MLP neurons of a small language model. Each row is named by its layer, matrix (gate and up: input weights; down: output weights) and neuron, and shows model dimensions 0-127. Each number is 128 + 24 x the weight over its row's rms, rounded and kept within 0 to 255. Numbers have three digits each. A neuron's up and down rows have the sign that makes its largest values positive.
Before each neuron's rows is what it responds to, as a language model described it from the Wikipedia text at the highest values.

Hyphens inside compound words, and periods after abbreviations or initials, such as French-Ivorian, long-distance, open-air, St., J., Mr.
L3.gate1223:119153125135174151062171103111125066101151143111102131158110090126172099129097133111096117088097144140139108159107113096115107124127110147151101159140122118105098140122141090138117097152121114137144153108133120172123095152131142125061117115113133122160173142146129151163136106120100123135111149097118150170123107100128127176135093113125122131151120123115143126134137156137150136126105
L3.up1223:081130127101209153114101124106091091112134137115108162145124065178187160160116169171158133110162139157127123137108141114129129137130147145160128104100125144141106126101124135181108104114137152101162118090152115116137134106127129123135098128129128126158142111115121099116109139164100085138095138125141131097144114159129105144140126120136135155117117137139150115146083118122068142142152
L3.down1223:089144147131125147152140135108077126128139093126157148110150117157089132082163186098149161113177133172097134090128108155142139132129124149087135118131143133121104118146103113142119109190114093127144104143153147110075133106130139170142121131130134143138153089125120135095132169132145136147129098108124108136132127125083131127110159137134179105099137130114125105161172105118118093112113

Words inside multi-word proper titles, such as department, program or discipline names, and song or book titles, e.g. "Mathematical Physics", "Spend the Night", "Figurative Architecture".
L5.gate406:093140127112119126152160125131160115140137105140174153101145126166107157107091131130100187090125099113110165141117051139111112145132130104119148118121139146122155128111158157101127104123109098122145148175118099146123091125090128121108124136083152154105149143085168129117129127164114114106104098118128172142145124085071141162150105106140128108121152151126106125125157107090122165125160
L5.up406:150115132129125096173153117105130100081130127124132152113116137118072059113158137134131134122145128123103113144107089125133126152143098147135124175142130107098136134115141114198161080134105125137151178083174135113118179091158101116112167116126119166133130147123145111131139141098129080147143149109134137134118132160121117115147144129165146133130143135131106113128129087142138100124119
L5.down406:122121101105109128160155162147087044131098176145117113120108117164117145131112163109167119123126126169077130129110068131110119131130104153119107157081106083136131144109145140152089104134144083139119131157138120135140097155136144163133108153137116154121164117124169106164095143079122135086129162135136112139145113160121138116100140155126146125144154145174104115132136144126105126121139

Connecting tokens right after a person's or team's name: as in cast lists, table pipes, middle-initial periods, and v, to, over, a.
L3.gate24:091132189109128101141133114111143104140136120115103095123131120153097165121130166149127140116108139095148100072130149163120135080151126158185150105091102095122127106116105180109144131129142119090114167157122128132143122097092115107094097105163136127099128133089138130142153143142141112139137112132094104119147135111129176149156133148161133135127088152131124135116124129102184113105129
L3.up24:152111121070136132135138128102144141169154136131096122154125101134109092146150137144133137168081125127176133187095154178140118135135125129153144140132129101163121159107137174094155112100148097075120156150091111111116137150152112128121110150109139114148089116104113138112180145137109146136116121143096133104127141111119150144118149132119141113116144151208154122130107118138162107121130
L3.down24:154105123094099126114150109120146160163142136170147106139143121145129166141107081140143166150116163152134136118131146152125117145108155105106168163186124165108122151141143101163088132146125126109107107095131105101110145134134131091126142145141101108127115142134097113115129163104069121132141101138181134096103128155079116134137151113124127124100119146140141117117114145123092084152126

The first word after a sentence's subject noun or pronoun, mostly auxiliaries like has, have, had, or adverbs like not, never, just, plus prepositions like at, in.
L5.gate72:144134066105130130160155103125093145133150152096146129122117095150125077125114113131126146162106102113092130111130124101093144128124114113138105130132112117120108147095127092149171131168130142156149175115175128168101148099126136132072097137112125100163124088167138129107100147124065162162111114079088137118153186114104122189139160107105101127138126121131120155118094111118155108091122
L5.up72:127158106120115119102144103137091112088139128129114144093151143156126120176083135159134111123125132121167164151121078119087153161158076152119119125078093148140115110091136098134076101169117112122126141139094191147118162116145098141148115134119089107140156100153105151131136124126126123138142136106166088125118105130106129101124114106108091181179108165100080106102082131153116143114103
L5.down72:159157126152151121118136140094142131136075150151125145145125130138083162151103118090119171133120116150159131098089143082141158120136097153140148124111131115170135160118117127081119113133139067116121124121119122103122106122127119129101162148105119141133126151176165106154075089102130104113142131093091121128116156124146144119157093140080097145106160136119149075168166119168109153141179

Nouns or years ending a short opening or prepositional phrase just before a comma or verb, such as In this way, In 1967, In its early years, remained in operation.
L3.gate485:078067188103113104126147125132161135114105139163120137131145099116117125126135106139185116118166080133164121153132117130147116124124121117143139114104127099154119170136163142123136145090143127104143125111136108107106163140139101114099103131093133095132144144109139168187127139179114147107116126138102127135120130163079095106085122117125138130174104125122109162105133136097143103135141
L3.up485:137111094138139123135112121145144132119157131104150118092103144107143114135160115147141131159205122131099128150136123166118152145138159144120155141109129131097121106136146165108126124176119111139105139118118163112136132114102103128107141136170122129108181114138093134128133160147124105092106137174138129141142083127132166101119123154083104128132184120123159150090143125156109129125157
L3.down485:106136116099169138098104152085117151142085176110126128146131088144158125152109173103121106132053151157163116121105134102132134067171104124082169130086120112105132152096106121123111175129076124106140107136105073113094098158119137130126132145115131156133126114115171145128103122083103132161094137133128105102115126121154094112142168109167120113126087135130124104153139112120183121118131

First token of a new table cell or row after a pipe, such as °F, T40 or 1B, and the noun in set phrases like "at the age of" and "at the end of".
L5.gate494:118117111115141148116119150170126121143084123148125166132123135109133122138130139129120151133115100135115094136080133145124156140108160155149111137111105129151145123116109111106120129131101141137135138164110145114150116128126121050132111138121173148112132107097136132118145110156160167119153142116062177116099174112151133176131181111109111106108144140160155131123124130159162109150138
L5.up494:124137123113160118131086088135113088129133138111120144121131133144139142125157132138140137100148148114113091129115170088102140104146146125091101100076179147117132182069131103084160149128133123142151120111083150122129187119083108128132120070121164120138138098112143138118136158089117132117136129096161132113131113166150127114111118127137094142090121183142123098094108097094107094129106
L5.down494:148115106105135117168121118098148119148138125110125126172100162128166145086142147138153117115145119114123161113114127078169143128116104146107112110117141152140133122117147085159097123124153148154111125090058119096113143134108088153108104115142138140104136113071134137152140112122114143108124108133157148140092097151125127122094120117131115141105087125126128114190060101112102154082117

The final word of an introductory time phrase that opens a sentence in biographies and histories, such as During this period, In 2012, Two weeks later.
L5.gate1037:125132069094129110158107094115118111179122122147115118132132105100145136158132135073126114165083131118124117119093118154123175116128135114106141136069145151167131148136145142099106123097115144158136092093121119179112156129154118131101092112122138157128133160115122149162130132118151138129126127123078123134082105135085107145090147114164097126130128132088122150133097120136171167174129
L5.up1037:166108124089118142118166116146113146130102108136122121090177092131134165122074133087114141156137121125104155141113101149152085168138115136125121107067178097133088104143150171146132130116084111128104119125214118160090122148158156111112091108146121115110120119109141159114122119082161127137138121142091052123105104146123120157139162152147162133124102137140126157101138164168141150085181
L5.down1037:158110138180111182097090137137136095094116113100141122104103149131133127114105129161127129086163158123157098181094122094139115128108125135134152113123073091097114091147101133114101144158092167109135136110109103136141136137147166119120092148103155166078158140122115157099113112124154114112133115160140098140106134134144152115108116131110132116153116153151131150141181116161123136122167

Final token of a multi-token number, year, amount or proper name in factual prose and tables, such as $5 billion, September 2021, Los Angeles.
L4.gate14:172125092105134116130094127140126132128116122133116125157170166112128112159106120124081125151137079148156143130145123169154145185121115154132136156096143164120112132099118164099154134136112159162114120101125094128108119113145153113111127117158149112079097125115091114131097169126115067098105126166105129144107098106130159155165174130112126086113130138124135143118127136139153126145140
L4.up14:144125169083117092167089089130130166113137093150147142107147109108126089135107196096099146126142109140173091117173121126081127124131101120133141110150173142171058112128142152129126122124171092120150099153143124167138103130153159124145150144142139160131156123137132123132107094114138147107092139145086142160133127126160114136156117139130123108144090134090094129091108094117116124148141
L4.down14:089108079114083153111087117124177111150119106141111122124127117106149148104098116157103138116118106098136127130097127141129117171119122135102147167135106108128121096129111113158121113142096100113117135158099139131126132138127117122123111168141123109136119119141120084085124149148120115173131133118117097114094173097130118103089107122184119142133130125123125139108127136093132139141117

Main verb right after a named subject, especially speech and reporting verbs (wrote, announced, states, told); also "Preced" in "Preceded by" lists and table pipe separators.
L4.gate842:095118147156117131133118150150152123138100157091107170108122178105138139130126152140072132140127139066125100122184134137125147113079098191114144116114142140146157103086089100114112128100129159109118132151136099105118117124084139169130111113152111150121144120115172131109083136150097116121120151122100110119091113122155104106121141128161119107129136128143174131131097108077153106129107
L4.up842:161090159100128104098127121133153132136100109129124120105124110106142151158142152163111181116089142124109106123167122113156131092173101142088093120172110149110160183114105145106135154115144141107164115124118095123102142116122154144144131156112146148114145158171165099126132143121118160142154119151180122096156111161135138123112132104123130170137139095107162123146158094142109125126124
L4.down842:179159130113112083124108149140138131068149163129144138110138141128112174104160144121135107111109103173134180144139149131106135152131146144176145087130149134122140126137120131150095115117114089117151110091144126146148107123156169093133132151094127157156186142137111132137083115118119071131137163184127163148098135146134134099164158126121151102141109166116082138143098127151147131155096

Numbers and separators (|, /) opening a field in sports stats lists and tables, often the day before a month: 5 October, Morton / 41, 7–2.
L5.gate349:113129129119161134181101104123061094137107128100159142114106145111122132156165103130096175115065121123125148124180112144126093111119131102158078094139103136122149109115112141126119166118147115151148117107110092147131116086143122085088114097104126117142113113136140129143156099148125116154164124092125134115101099114141113167145097145106113178124096108125113115100128138103117109086083
L5.up349:136116121147139129091147105145108167145111119132142167120100149138107083131112147166129144178125098138102109087109115133119113115128141059151102115145109121159111133117124113142143111136151128140126134131131139143152147142134124145153119115110183123109167109116071134134110113112099143142108123116149100136159085116128135153067123155106131119128136117173077175155135136123111142146103
L5.down349:146113085122146096091186089151120153078142106158081123136126142125135133099125128133120100153141164131130074114141156105078095117090130156142105115161108127119141098150122134142115118148133146140089124093140155126123132125137135173156108107149178116090157122130130153121136153116139110142128157144122131157098130111135100125100144152065134150114175157147082126126111121145147099098089

Verbs right after a subject that report, judge or characterize something, such as called, declared, felt, described, considered, often in reviews and legal or political text; weaker on table pipes and Preceded/Succeeded.
L3.gate147:123114119179097123140089104138103129126175088129153109106119110118143155168151124136095124155127132105131133107147142137155173121163181154175095151156116133101119129106143144127168135150147136109108108130121133089100110120134157117137098099157110101101156146126140088167108156187135122121064127142148138170146133189107150118120110127140113161114161151138137109130139127128091102116110
L3.up147:112140138169090104147084115125091159160155111165127122129128141115167171144142074132123130158111154120085116122146121138122121132122173130154136113135172153147093154134145147086124165117165165100138117173128110108116085152123171098158136096127148117154119119112147141102137140159117149131107110134147132177111135128162140109144128098142138163158147077154124105147148112119170136093119
L3.down147:152127123163087084133130127105171138129142140125152120132122144125170143128092100153110133142108129192104124133111157091069105119125090116099127093136142145149084157089122174134142116083152128151122122115151119097126107118142098150122132097166098126140120136134143151132108154096110126141105125135104141115117128126076158115140134136124131138147132105138099149099121120161147115137109

Auxiliaries and finite verbs right after a clause's subject, mostly in biographies and narratives (He has, She had, research was), plus list commas and -ing endings.
L4.gate742:087151120112115102124126097154093142122148174129115077105115116129127151124125124125164113136121108130122154135115092153139127085130117113130086107076092140144137146118150104097130058151133128135101146137083114161108122128097131119092138153151129151148099163096142142103089142104094133123119094137148086128084116156140142157144128135158070154166131133134083116138081167195131195092103
L4.up742:130112107131147112107163134156131114152144098134141157155126135163109095130134167120169112126133113111136103104177164138088131099166143181112122147136117136136118106113150142133136150120161150133148099171126129153146119142129154098105080120156107116132150148139101168138168123171127146145116117145131083080132128107159139146174143137140158132112106116112104140128121133078136084115152
L4.down742:114106100093127095121160130085120158142111122131116130142130145104117172087131128144121135153162128108132159117122134122124119158149144082136177145072168131174090102110123106179084126118128125125121129122121118138113156140139150169103179130087176170149135140106122089137071124134119148159101148098138168113108128157138167104124135131132135164114163131123085094118113139141163155088089

Function words and separators inside multi-word names, titles or lists, such as of, and, the, comma and table pipes, as in Secretary of Labor, Fine and Decorative Arts.
L4.gate165:122109117109191136122147139125122106108099102137099145140127160129103120126135128175140107099089158156144138122063106202126153121099075161106145118114123135130204136130134124128154132117129096120097091088129144114151152140103085138123122135119121122139160128101132103131141136141143146147082113086158141096115106119169121159122115144116130095113127111117136124068145124130109107125086
L4.up165:146119142100099120116130113147113142132171108127090112138102125160056083115129111106118103141148128144110125118153134135136146154145119142156150157150143135157108134134128153126113089114135088116137116122144086138131132122137163108130102112154100143156099130153134126177109209142110140144098108092103144143126120139145136152156143151135154162121104130161173128159138073143146099103172
L4.down165:123109146142118118109096130142111133130111130089130133121118137147141125108080137142095143154116121109076141139104112108098140139155110130153101138150148103098150127097129129125135100134149166132138162099114110114108099139133114148135130131146128149168131158098134093147136131122179094128148136161150137100145104139101156135121146107121122146143087147132123133123144126111059101175102

Main verbs, or their final pieces, in narrative or news sentences that act on a following object, especially force or violent physical actions, e.g. force, smashed, dragged, gutted.
L5.gate1001:142138114113159124105112124094163106093132122159126104145148128084119145151084131108152146163122089134087158100165140127095146141149145162132128118126168124116104135106142129140149110147139112113163153113123120124092127173114128130135104112123157156128111128113129100128122099122117105118134139091120154116141158146153173131136123095117088097142149154113144113151160157108101117088131
L5.up1001:182163135138163134078072098102129134120149102159147105146125159124155082130072132135126057071151142115117110098174164140121163124118123131134135148149112100121135124087122145119155124095134147155109124113097128135142124145131111143192154086141137193147102142138093119120124113126135125094112132099103152124118112136108098155147177128120128114098115127178149120141127105147102121127118
L5.down1001:113144098090142081109163108162144166160141110142191127150109113151139092156143117161143121114148127141103095113109147125140173139147188104119145143138117102121150123127175117112130132114141142166112153092122147123153136149162130149113123150134097128178133146129160158129140126141141150135113126109164129071122124111118115089109110147168111154104178135147160098134123137152118153168062

Tokens that open a new record or field in infoboxes and tables (Time zone, Games, Loss, Europa), blank-line paragraph breaks, and the preposition after signed/played/known (for, as).
L4.gate860:153090143142109109116126120102148098114131123157184105098142149151119106111112132128107150117116081131112155119105109139120137119175105148157108176137165129091105118136147171101122111118122118132110148125163176141178163164148109128136110166148158113169135129104128151139099059120129140108148138145127134120125131159154142151128114123120129125136143129132110137102116106146115133141133
L4.up860:163178102148184147158139143151136117151138060128103109114145123123181138098122074133076110114132191122094073134122127149155097135103123136118072080083127147136127128129121124127132093120102165119126120128105127104165172122139121124100102149148134087164155142133136144126105133149099154154133137097134100146150051103148122174118139115131147116100104155148116149140110108116078091091106
L4.down860:125165135143143137123094155125126083129146126134117132142133151126117133141149176114152136109139127140112104147123131158095173137124182122145146097144185137138134133156094126146118098121079080113129120143169134106130134137130116127107130118113100122142096129163122130143153136119141156125164117102116132136142167093147149082166146131099100141128137095159103086163138111151110118138132

Digit groups completing a split number, like times, money or scores, e.g. 21:30, £15,000, 10:45; weaker on punctuation or on before dates.
L5.gate314:099106121099092133177100148150107117144154136108138154155128127116132139122115125169145106141150127118135104180094140130128122112135148123098115155100151119106110128112098191067134154104133140142139149148136114147097141125096144097132114113140156099095134125145158105077110121151106162123144124110120171128078166129127134122147090078118136123160090114141107127115144091125115091173078
L5.up314:115142157116158086150132090095138128119090137156118139143138180109102132083091125114130094176112110125066142126137153161129133120144127121084131116119151155080101177115127135152146112120132098122113139108138127099093118109117146128156164153140121131168091145116092124165120131123131117133127125171109152130093086111146118121078143129099108114106116133119113143090114124092088142076143
L5.down314:121159117114115126104146178146125132118107094153091148152101127161123124095145161132118119123114152119148123102160107142134143109092152108122160116160139112136100155080121176152113157138138145125122101089114140106140117146193119133091123162104115114120149094093127107140108154135106158082130110112168130101107147132147106092120158156136128115084147113120122114119076122157126091101143

The token right after a name or title at the start of a table cell or list item, such as an opening parenthesis, dash, or continuation word: Banco Safra (, Olsenella –, Bulgaria Open.
L4.gate250:094137135129123122143110158107131155139109113132136127130177116123091110175164135098125129119153101089105120118107161146096125096150117128164127171150116131117139129139165157082095128140150138145113095194095128172106159082134105145113080104143126121150098129111133124139126131132122100140168131136123134123086098118135125139158140098133131115136108080134092098122126092121102113174121
L4.up250:138111095113149073151104106122115110103143098135132123109110116130131157161142136149157119146131142093078095116157133140145150088147084160132108118146097128148104112124174118124158120118141117098106168070129138102158113129131130131131087151118121132128119145115087110139127128147095135131122148129114122103124148140152110148115129095105118156110079181117159114094093095114136113159101
L4.down250:147156160126107130115196134079110122092108152139123099167104118102078129115140124106121111180103087124147078129132111121139151088125106142171112119094146156135118109091145074097123108153116140087119092134121131114129124171135126099133123103127122117151128135140138091142114121111114139068137152160137120166117142128153122166136097087092132146115076125097138099130097126122134154141098

Scores and cell separators between two teams or table values (Ajax 1-2 Feyenoord, | 0 |), plus clause-linking words like which, and, where after a noun.
L4.gate766:137173147130154105143156121115140085138157158140072145105110173134123121186135127137107127094146102074148087119125150148104133116209128097136121105165098133126100135129147176165118103122141074151143172091134091142120141091095113089152140105114131159136143141104109117132142085170142161166142134109114158119129109149137132118103112114176075153126118139136148149125123085152090106119089
L4.up766:145161149113121101148133147134146107127125142136117152132152169158116171118095171128136092148169149148167136154100136144139128124152087138080122144110147104135164125134124120155170094140134124112138115076131100123118155168110150099094154146163132112115163123093113106129147133161201145112109164106095105134173137136121155152137123129137125120179149166160084129129153125137159139202118
L4.down766:142142096119136087130140115144157105091129086108176103140114104133125168140125122135077121128125124130137124151163126138148150120152194099176134077143155178150132155169143146107121114109109146136120094111093087132105118084175101135109131123125163123130084149102081136101136124128147106174124105121148114123140109126121118112138119163143128098154142084115134104115156095140119166110152

The word right after a finished noun phrase (often a subject): auxiliaries like has/had/was, conjunction and, or closing === in headings.
L3.gate181:134134146132117111158128126127126108136127121137119153122125117076130163169133151152133102175137150115126149135135138134147138112116163141161129128112102119146160096123143096130091115126108123153119158154095128134153144101108118103112136132062109113166134136138130104096140145185125146145139123109128121130116166131156135161107137089136135141134118159118110185175168146155153090097118
L3.up181:128117152169066095130114129130112126120138172110086109134105139151106180117120117150110128153138105106096109154117084129120148153139087144130140120105145152137175098117136113130078121108127123184085161127115082122126090087114109083114159141118097136168109103137135144086145145113081134137123132150111112151130163101121107109114118122091136141123130183098138151120176137145143114130110
L3.down181:153180093072115133107129084091117174101144104087123171112179139141143078093083141154081079093124137164093128123093101119119118099138123112129086124126155107136146130082124082149163082138118183125129079109130140143138113112134130106122151140084132085198124098148106112170121131132148140123109176147116161109140142104092100170182133122137132124146131132133112115135127094150132139141118

Mostly fires on "with" or "the" just before a team name in athlete bios (signed with, played for the), plus separators in sports stats tables.
L3.gate749:130120101108130149145119122137115083118086083149123134150135116126119178094136122153153130146110077172135134145122143158157164113150116173139154118128099127144117098124134154143138136123123117133126131123126143112167126142121125133100075142096129100130121143077084129165133092118085134143153113124077131140129155061122134136134138164129099126147094115157126118101063160156106063124068
L3.up749:141133127113163110126106108078076117116125124116127122130116099130165180117130138154146144093107090157122117114137143117115150096127148112163147135105072130092124110085142130158143100151128165130131180099113148130084168130160113162154094175137134143145116183126149102127131112140132138142075143168134148109119136139097096163095146121180113105103179161099162155103150146150090136127153
L3.down749:171161094119146146123129118126143118168114145168157126124113123164102133127117123107132137162113107133137132145136130148165149142116062149154141135102166098123169136150120156103116134107143156140101128139131103155163142130114112082117127156152099133100121168130135111152127092104104093160161113095173090197124113087101198099117149166165151144134142128155148113119103123119145113145109

Mainly hyphens joining prefixes or compound parts (anti-party, open-air, semi-final), opening quotes after a or that, and newlines after table separators.
L5.gate861:077168124141131133155115087098112124146146121100123158138161122164122135136153142094142143139145131129142150150085144126113129097087147080122160151161166140145137094114117120139141136135155140140166134081088115136129134082111120138102119119141123146122134157103126109122158155164116095150172105095140101146132107169156099142151135129133160126128112106124117131145142123125104165098127
L5.up861:104132126119147113132139092155107100182146116093126173199181095150115096121099158129115083156131152133164101133086115136102139100094115101116122148172179148181121142121163165106134130143099151119143107141149143118109122130140149125112119152161144139145137117175150111110157163112122098135139107067136094149154128142108125151139148102157127114123085138101148138125128199085115160083125
L5.down861:146125102102081097130136117144120122149091165144186090151164125137130140132127096135133136088101104090119192120156118132132131118128117156134147120117116143101109133161113150131125077130123118122121152144149139140173112147166138117168153141119147144175107127115140140108108149093151154172137126175079124089163113136130101116083122128133226132110143103096121128117111133152171098148142

Main verb or its linking preposition right after a subject or "to" in narrative text, e.g. into, with, founded, established, take.
L4.gate73:154110103102152100132152139111109118122162144155110128165158155107121068128132160092165079077122134139135126089201156117108125118143153138116142163139113162178142129133091092097164113122165118121134158157124086119154122156145137132101120135134116173151112111122127086114136156155091148128077104153090150095109111122098075175127126103151094116118101085141108132132121140113123099131091
L4.up73:100145108126156149121135113121146115088137160148127148075188168130144126102105116138093132138141092135137091138114159135083120147186087162129182125098125160112124120089104120119118121126130115133158137151144135085151095185122126125132122162129110122108119090111111120127094128185099174138071130139157146140139167132119136124130131091153117100094126109132148111114164079128090108125148
L4.down73:098102122139141104143099165156160090140142090142160116094099098119121127120110144132170104136154089144094105154151135141161113133101134117097117111133099134137136114131129141126137085124135113160106105121112117135134141106150143145117080122109101111174124149140131141127151157128131175137087115099083134099149131139143119128097117124084112118142104136157072126158116130140097187137123

Tokens right after a speaker and their speech or decision verb, just before the quoted or reported content, such as the comma or colon after writes/says, wrote, concluded, would.
L5.gate182:152124109122135133163107110133105177128113185153120137158140086132162133089142110139143090100194121098138113137164145117172153122120158168121116127164110067093075137127125117142146148135142130125128097104074128116105146157098169125112131138111127109157130134072125142119127119114106131187087114143131131146188164161146144103089096082105104119150157087132160111099125101144121152149089
L5.up182:106121100144129116153156119116107118135099118124118110123131135100099111159136124108133191096122128154122097115141162106132181140104119155085123080151114124139134131092114145110124114140163140087118162145127151127155110144048178147128149070201132132133120138150142141111102168139102167122107103139126126106106151121122100077159151133146152096102109115154139134110149143117126094120113
L5.down182:087134122161111162135148110124102081149098103162132101149111148096135129113127106150130112109162145116117163106127131171134143086131189149167135137125116158133136105139084122153142153156099113092101138136171128098125124114093129147124181112122110114137124141083161146146129162113111136108114139114113132178132160099134087094179135059136124087157065160106130161122145122110151118153091

Fires mostly on "which" right after a preposition (in which, for which, after which, of which), less on "where"/"there", "this", "it" pointing back to an earlier noun.
L3.gate964:114148151134182106152149124141118137139114071101137161156128134165132123139129100088115118133135177116170145126131075130175111152146118108130109125140102129114127145138186132158146148150111129143101077129120165128135152112153139111087120147129143156092162142137116154121152110148137125093126102151117170171136122131082132088115112131125133140092108124121106147155100129154108114102171
L3.up964:097150140108132097154140123114172114103107132072108128151094154166136137127102140122139096099143127135179127155093168147158147145126125133138167122139124108140120162163136084147146127185098118130139146125121158136152121127139157094144139131162157181107131117161110089165149168100111136123143114075110147105169145155124117147149101145148126108136141199101095127140123090125131123139118
L3.down964:137146123119124095177156111088146132103123100151115133151121137147111138113141139137163137125118125137118092158141172127156168116141115088109145112120125152145163112119177107134066158110143156082142093133152119109134100120118143141139157175177114132103103140124151087100156141145139128146127115078105145173114142114154091097125110159143117113145117142137156158143152161115144123146143

Year numbers and the comma closing a full date, as in May 31, 2006, or 24 May 1998, plus decade "s" and state names after a city.
L3.gate1068:166064093101153116138113120108122126132109095111130130151109111100109136103116148106119136141087132143178128152152125160137104127102136102144160123104146102143144149118170165131121163098141180151081170125122138119117123109134106146126083133149133126097135140141138138166146116143098119111121159099089120119118157149136111113175153131130117114075105126126132086131157112104160132109172
L3.up1068:123123098180156094118152095139119117103098145169140107079128161146134113136141118108169143133104117140129140178119108096094129140170148068124139129113119173125149100165131129095113092105140139152141158112115161137163115173120103102114174136099155106122133154127108114081143148096125161146113138137120142139141146139151141083124094096106137134123134135166045124123110166113168159116114
L3.down1068:112152096168145139150103138140153126146083164121129154094152153160134132128130149161113084092116157112120133091101120158151143112083096173137103139139141078121130110132131141135121148106086156112152099135166123151112100109157131092098172130157108189064112119145122150118134147147143103120173160157146073145116102127135121159150131117109120104147090173120169161122092124152131139110128

The second newline of a blank line between sections, before headings like ==Early history==, titles, or a new paragraph; weaker on plural nouns like losses, assets, pieces.
L5.gate1163:141146122114152107137178121173152128176135111126094123204185159173125137116142126133154122142125075153144184137150159125094110098105138135144082156083149088097158128082126133137127125106068163093120126119147120140142132125099131142139102159137155133162139110155102135151139120154137154134168168126125105109106149140132144152128135114152140093153116151186143130140098101103137157123135
L5.up1163:122122152168099123122158141170157143121115119100127128098154113116137151103140142145149102143151132096152127165166117103110115148094112113133154159128086138083142169125107161101145134147113157109112102110130142116116153138127115184124132168126138137116108124132112152141159136105171170144139148123127125141146129080156151151121113102104116144136139140121151172085091114083159132105121
L5.down1163:117118094129133121129097147094168150151126141132148123182108110128146110096104151120139132139132092074130136121152131135152105176143157172122127108074143134127124138121100146084165102107095108123120121130160102173162162145150137136136112134152086189101113109142151097163165126109124124183114126149114131148081146088148153124116151129071173134126117120141081146141095137166128140108160

Hyphens joining a prefix or first word to its second half, as in on-loan, mid-1970s, semi-final, low-income; also table cells such as 0 and %.
L4.gate1259:116112113099187103113127071107155108123129106112130133115132118150118119132146125120139092125137081145124103100141135161151155132102118148135173138073162101112112109097100165174162120117129102120140114134139135093101130145161122127106135115126129128146167117146120083136093111124117145119108116089138090127106123100154125096088130087122160144110116144097101135138119188141145125144103
L4.up1259:117169178142151128138126130127146080122145147090116106163193114151093163157115154144157147134125116136145120130115164112099125117156113141059146154132129133122129139090141120133094113119127135113148137124112118113089108172139103124135141109141117104116130131101126112111106111101102113114137139135134127131094108157167149075120150158146121123128127106114122150106144136079138172112140
L4.down1259:135102159107138132139145119132117149110135172105215133097137126103109081111108128156134156138131098121088073100146160134137120115108129127127115095156158092138165122189118132109154094118135116123143118127161106166145138112096153157127132117108081105129092154133100123159139110121141143136145129144099124108149097117141133134137091154124124129083189100092131152066140150092139154133153

Function words that link a narrated action to its goal, means or time, such as to, by, then, next, and in early, in story-like text.
L3.gate725:090138079142138166097130132125134151099146137100124116130119117103143096126124163112103157125060142148086140083123117134164149133107140122128137159136149079127133126143119111192152149172117099115157189071117102147075116151146157138107114159152112144103093177138181113116126130177089119153116128139134139127102155131068160134115102121182077099131096105151120141105138139127114111131139
L3.up725:113117094140101158116131143125105089131116129086153137134107121108090087109119129075162151132098109148165096158109128159116129155142144120090129096119142168150179155129170129116144075146136124130127145112125122101144147146082108165105130117155105146115115107156166137110155128123148189148072108087149122135116133117135144109104129149146137122143115120177138160106132077106110117117162
L3.down725:106159173134152102119127145192159089119139155155142122131101077107116117112162112139088128097177161148124170122130149125092167118149104128122091115151107083138113147117109148165114110145121115089104097165140078145131112140159137114092124098130153147125168126061109142122114136089113110132131126127153123042160120177164152062099135135119142133120103134109095093102083107117114120137119